From a checkpoint of a small transformer trained on Wikipedia: 2 heads of 64.
MLP neurons of a small language model. Each row is named by its layer, matrix (up: input weights; down: output weights) and neuron, and shows model dimensions 0-159. Each number is 500 + 50 x the weight over its row's rms, rounded and kept within 0 to 999. Numbers have three digits each.
Before each neuron's rows, "fires on" lists the tokens most often at its 100 highest values on Wikipedia text that the model never trained on.

fires on: "|", " |", "\n", "-"
L3.up613:494506462476513486472481560493475470488570538507448502484475519536478462443528486490564550407391510559519466441416484572492603472471536454470497482491457520517554482464511502532504426463565588581464518472490449625465492531397500516549525439499487413493478526361448452553557546658555546496550483515472497402453534470523568509535501467465531581558437541526413500564473482406593529449541515533492463529563550456509572519555489538455478576399400517478515512618519544556455589519495539
L3.down613:518516471573524526480443529469480475467455441483529534480597470346518503489475447564514501473563387472475447556494539638531473501546462555668481499536515486569437497471434514531571616479481421405494457434510467469521585525513481600440507553492520552550477478583505492546505415500550513462533397486589434563534466565450542512572483606500484488473520494511505517413507463511465539575559532484506457421538413575471459454498508487524410451478418535550448535468539469537490509487532504

fires on: "\n\n", "-", " (", "\n"
L3.up600:494514568523581497534511547585449453533465519475443511485508522457483487475524616416517531453473468498504485500534524490488608451471469453514387518460565472502513400581464551534512514503514596533504501520482456535551583612442419594484524568473484527487433525462493415494523612568444488474525433470554524575546424431573503441581502404427481576473523535530442477578506438380542511380578561499487457581476576450533440478542574444470517443463529487463512519552418518515479481457483494
L3.down600:540545482491513486552457451453547514468454555560522582512428543525535471491384381590489585414460550473473421565483495540493526542513529493499492545466509496524502450444418503462452575448465477509408470492460477502453496472431506525466559526519547644583425483587431515492552483530524556479579460574407538403542557479550517439559478478400592443430503560521496485477534460479449533474534579527499503448466442560476576523525514540522482555507569601518475603534445520439436430409519482

fires on: "="
L3.up258:519437455477416598489476396502511468434512529459491608487539530534464512332491521536484576464482583531501503539428431531474524566472549547464463587537474510464480469519533589491516490471528586447464484471437328548465519552470520535526512503473434459509489554489517450526451486519501552517581539466439484478430507470511488638496493582384517431503556466476541491579504406420636513536491437436542532564539508444458457620517488538489460500480455503433506493550503509548473528465500520
L3.down258:438368489512566461559495560548561528605588541468502519481508535536550527567496538514506448428443521586498558422450539499524550510489505548530516440516449489441478407375483513545376544537467510513501536497460518480514432425423399510437558376589521466464436512526542495445488476546527434532418541459449603468502441504538441460512478515402521511508470510562459537467498570582533552494418491584425483491476487564511539560517490630513453488552533503571479465435593487542501510496483493

fires on: " |", ")", "\n", " (", ","
L5.up34:514513574467526515509529514461567443486509544526519551431468394489458536495485523476547560376508533533530550523545388465502541483533559437465435517499504439519515494504506567495511528432533600511455445473549468580451469467449402525471520478433450526538469470364588519562505546552494557528545451434571416405406556436539479541464393472489586598479559536529469542511453495397635555454489572454479486518544529417474437592502563474508488508452473501511545506517561530571496525500569458
L5.down34:557488475520585584495527493462482556563427552488559517430607567467533473475462450402491548469478491475435500479525582550478429434562505501491462453554572508542435507507505491497508557439508511420515463515577527454529533381583560466443512558530496584570634464469485508463485513453530516584520581470485475497485541493532464508439434424449564491403455511496473472458511548552429383551555484495505469529598526506480535445433534438531468413421440496495530584602547528460578478404528448

fires on: " Z", " La", " Jes", " Y", " $"
L3.up237:430498495504560539525583433486525465512586534484482437442497511544489488442474488471492561505480415476494539460398583483489482526454481408567560474541504520464510530431561422457523570550589480411520496435510453394508489441486524450470572578511577469446524525470487528493534484475506492492553473516436548554342532402485454544542573540492534504490462462519523535584510383459540436467522528452499662489478514433567491477517471556527468550581409420435504509564506607520548560572524540
L3.down237:544539513501537494477428513575427542509415483479411514486475397495567341388506536585490542580521472430545582478582376455508461534532543495514499538442491486508628500471507545428525529560527459525559512379526516476456598490543461541493471426502495455519545476577564463476412522496441453552494553420507470453563529560464542528510503449554475483466456513537463377422526603498544568529536518433453513496549509469430499417469552431500511502501532529526554551462565472466536504549464509

fires on: " |"
L3.up340:506415443396550494464559490561519561612530550484420552468554570563670547540456478518488536410523485402452487454426469512510485467463468575585485365531453521535476488515423504485501526530521618582477524468508522538429510469474508487530502469453508499479549602506549461477470545494548547502527499511416479422513490479500541512449525450553465463482500433516485571666456500459636527520463500394468568512443527522457471568448578559502514497482478492498502515448501497537448525409491494
L3.down340:515535506493456498398404488529497475493624533527438527498493496517514532505492391459552523470440542475439538570478454487541478567502491504545504646539463544510430463494462575566501489503461398556553449394495480475518405563412413537599467467509533489437570539544566581550495476434491457493475488535585506539468537507552513536538392472373522486491508555459456547508512488441565483523563508460505618435442412588492530529469650505477499504565487473519487449547500541535435516475495528

fires on: " |", "|", "  "
L3.up134:541473473397475544475466487511532492519585498494428516437548546581610489487445431529561499381434565443443502538388484507512468486496512560435490458522456470489472483613480536516507515418438544546420544442564476486481489470530568463503525508469510529502500616505496504503490496517547544527474570569495373398409496491505535517462396459514493456577433335477547468629481536488562511553466516491492524495436533564474508566466515468474510541510442458410501526558583474563467538516424433
L3.down134:497517524503505455415476518510477508430618500504501463532503469610523582481517483543536561542446487585467521534447504421518514516549508428498461607501390621514424461530502585480532434503524444463587443531479545578466404515378451479459567373476539489463391538481543520522548446486435444569517463511559499511515451433586570542581443495428587483499523588500406513520519524500621501526466439471463512448510524476478526534520580477452461595523477492499492417554485509510476489532465514

fires on: " ", " \"", " (", " as", " and", "-"
L3.up216:508497601518584535563590558478477533467449530449502502504577456497473497493528554535431542444473416571486528530474537452561562496488444437583472418467517492437521482491564481555473582610505511545530500523447471449564487543414481464458494545492436470364466518486587445379456428478448442579523464479523530534389429488597486495536516470428381579483460547504462546542510460503475444436463472480530482490559563430493443464560518550548530456515454522483520557533462488413573488369531499
L3.down216:515540489429489567494452449567455521483562554511415572506427461513508490494438467528600409594545593575430498535525490492466562481540497526412531503485574479481513570415448474612581521517510462403458473483449547588506469471553515493478536497521506469560439483494512486507466473542543452453512435502532470465445514467430492530454565534456594438523498399474503459542547487407607574512574449573424553432399471506602473551473465474518459498463584482505438545565557578508448539564484415

fires on: " of", "\n"
L3.up209:497549444485505489481467554497570490495500497504484475499532494468490545494485602532535476478493435589518428382497469495479612569457555452425458426521620495512499449457486535548493551431513581577518460495451430454559531551392416485481506546448463532491498550440562524517463621437487482506501537480582519516425535458545593520567476462585518499511495515465411542514471549467542617390588473547430516580572523433371578515511490447498513403448484416493505529510491461558476491550532464
L3.down209:503535453482461479462546464465520444529530463457546464527522404511467658601475513524496557483500490480485478429528455437509428538503417476567548502530580553562569511518511458507462479463502509490491555499522509505425526510518523466573502468497382583523619436544603531500439662375413429514458546503470452518517542491573498547463497472419471556554562477386428437537435526490451557492512495550538381564499564511467457561474503442508509511471500468548488482525468590511518558415511460

fires on: " |", " (", "}", " =", ":"
L5.up4:507537545540494479549521602476465461438441565519444507478448449422457482432551615472473530506493498541499474489524394531434613484482559450484501492489490464370550370517603458518398528539570566493414519471423489487456490551459489598495552396475488394500497504536445454534537556554498471543500499493608491470498560472526438518544517480442531610471564515446485467448430447481533511457628476487445551573503450453523507457492574521542431527464435467576510462538557477560508488555530508
L5.down4:581441444506433584470460401596488490525495520442497509493541565534519501504447489494488616463467465476411492493414596500504488554459504543523472497524498553568549522494410562450595429426489508469500547385502561500466514424514589467530474585498565587453447574512538564440498560452435471495494486484423448514551473590481536464510410507489483557420435517437454485546562625540403531437453522582529473424551538536425450460505463583530479535489479528465505550559450549443513476492489566

fires on: "th", "–", "g", "19", "40"
L3.up614:514468437442470505489453537364590590491513522441479465394443541441445492542470528584472413410527398630529516434465508653509565463504493515474479596484552523460510574452500491516513505422569537404459558545511422466538481549502450570469526507475487496531453512486590534470437646506532456470502529451510525471503570491555525492525442526511553488622505563473459558543496519540491468524544499537504572499571519549478517547469409492513556551487540398504438437432494520560483515517501490
L3.down614:502471486477378532474562497478471526469511506490579527528482552643489454588489454397513479528480458481538487513516472517475473477512529457564444496435448470529500471492486662429429465376433492554497487519502478538537466533582465585452526449514623613531487472538500486497514440444483453494514655475528488484529513496529550467613529479463386534464532543535381538418495474575480537458583531466487525503484493482488440535511466534497535588467512510434455506485413441513485439464474614

fires on: "=", " |", " Pts"
L3.up541:476469470545450491546443512483536543523479494525397565441519552402539498422474430483457652477532572478389484506498540467564497507486469514500460519504493478474456463583480526507526460475490522590488484519464420475571512453505618514531518502505484559489507580435636399435432542453432508485519502521585500492473502493413495477438556514521434413473590469444569450628600498450507516529519510454516589540517464441429460594436560499490541512522495470437548481559422489548460455485409566
L3.down541:474500460469496472528526602484515545412559477525513554488434547481419522592539580536520498521552523540383537523531481428505479502502541464439560527458578577481610527481536511478357395479441468508474448485460484568415489583416446518524560500575576511596432502543487510517532500481503584481520449463484513459522509450490522532543543388517430449451444475449500530466517553340505535480445538484446523549550491445567585423568438425504488486486452568566524413517503577506492534530470530

fires on: "|", " |"
L3.up26:514455463386498544472525465500547525510591508476392521488530562536560489422456444540533538350447547517439546523355467537505481510491527502434529502532445485532435439592383594512504525391488533560452525513548423528477484491501543479528524492448435481513494582507559503483413435536541511546509567556453452395415469455544570485428431467497506468538462415483478449637519489526563523538483507454527495508476480539453479574536537493488516552458461465387495562553552462562485540543435490
L3.down26:530564479473514454435550521442449539444626483476490480545536511543490588471532522545501533475447569548423499480448425454493455477465552472487478566535434511550382462498501533523557401457590516507474475405503461500467399483418514520540523388450475491464543606534498491593529419548500506613404475495527406563486487407553488528521391519470570526550568514439485505583484517544588491470425434485495537470509590507513566433490593464477482591531497559538547491545559497500508515489448436

fires on: "\n", "="
L3.up401:471462447493480496503467509500525492511481495482468490524550519495491554337474527566449619451557497566484559555483478441502537560515534541494412518536604505449533461471514506508434510487438579457515529503455377418521507561453495435487507470483473584468502523526601508479475546482431520539518499474502484527415520405587518544481487520517441456554554537451449498641526386498574607497493430422524520558476522441393394510546626489546516433448522462547550556545458488553452504469415493
L3.down401:461452440526466464559548578379423527485571489450487578499508538571509605483505607569516534454515637446468514485492477456518544615515518509512570492478513560437466520600517461578430483483537456503427418440511520482464391477398545479550503427536480494520558593445519515453502533507519540549425560435426483511492425481459476571527531585475474456411463412387530559544543388519529492474447482575503451549549520445495484491533561455450515475508492463544509495516525468503495498421506573

fires on: "\n"
L5.up371:502406476484523473535470481431492493539608555471441538442529506492499490417483530472533577489528530653457515489513460554504497477465489413412489533600557487470490485542450577503535508499497616502433526519498409482433408541444515437498517431467389426438535551467522463534543498572447524576476525476568439489392482454469528517451494539446544529504508465484493467601547440503638553520491533451521504551545486445440454577533592415521515512352453490491525480570530427480510524476489567
L5.down371:497561460451564503421521493520496495577511525527514444569450520550550558488443504459538594511521507464539491431478465506555505498442482467556600476493495502483510538429424507506415585490447517417438508384482457491432489462463445457505557465505653600540548518459479447481520446449511548462517478421487443451565481635520448538493502492454495561439414567498536534472434534573500424376540556552522510500536543546511531502499601469442575609515466562551459429548543443414499422466477484

fires on: "=", " dep", " fa", " ref", " th", " mo"
L5.up498:498479475472515481479460538426541489502488502455423544491571536549474491464466517636545489474510511507464520578466450501520436511481570509586458572521552477507468446593504469507517459490469501637438448493428465465573505536441507438519515498493522465488510696522530518467500477476425512541529470494501462476520555359507489494518374430495493437559545451399596511650418500398467466455452514488550543538565483419534484465526564489504595488464524526492526509545480457560440523512396526
L5.down498:557578415505530483479455498441457445485546415382404536462516531554485544602553518488611556524529548462453533416463458463486395511483557419581427499500416592478491439538490496505603507480544464494520490481475466565453405497510488446487503521485543572468626480526517503539472510504594469550516548566475499487455520488465439533549460486501566429430465543469463536576479428528560462415502599543490445538506460504450507530450531483560526491403545468522552434538628527502564500544428439

fires on: " (", "19", "–", "15"
L3.up231:454438446423561524485532518487552503463435429452443516438509544535519488467469548569531484416478507533437556399442432460539495490512406588601486584410490436486548420474539460564487460493482537477456471456509484547533520457467553574484471481500437531561483480545631444483525575504574538529529479499510544449423568378481479493525405532563568483572495486509488598551485526504577503566469443568464603601530526508462534475478440497509568560447453413542466464484482585535387488507540488
L3.down231:600437526480426479465482514598425529499509500467521364509530434548389559471520561501514506548515402486582425531503499574460529439504518511521424522554469568470492571514474490414609514409445542618556441514508582440490538524556508427575456531506466472518538453537459536504495560467442493583515518539509476511513468553531528448543534504552529512484453534557551400496416486580423455521563575366485418461474551518426498563453430430483482501506411519490478544503525515470581509538461470

fires on: " a", " the", "-", "|", "\n"
L3.up4:494539501509634513551625510540457444429481436523458516517584482493542533406488514454478621398427499519497443549499559453505524529403528492502420444501492513471518461507513487524479550542522549519529536473529472491471494480484480503506508469506504528420520555458538441468474496502567601465531506417459499454448467398608518524575557564399352509534467495530420455552582420435505415450533509523512487494515597467569448553571542589545441467465535569441498478486457451522548540390512466
L3.down4:459479535497475451427459474503451466539485566562517549536376519452537478520446414520563493485529532560517492497473488561417474449570523470461492400487541535537436542574426514520601542476507453446471442512581455506531507578490519595520473472462526459558428438568424518589508532505500570492482618500530477568569476518489537566516520481563542387534549441457602434554535485512557573437450523577522417493547550526483467578512506500447476547498438526434404466481391568511520527410444417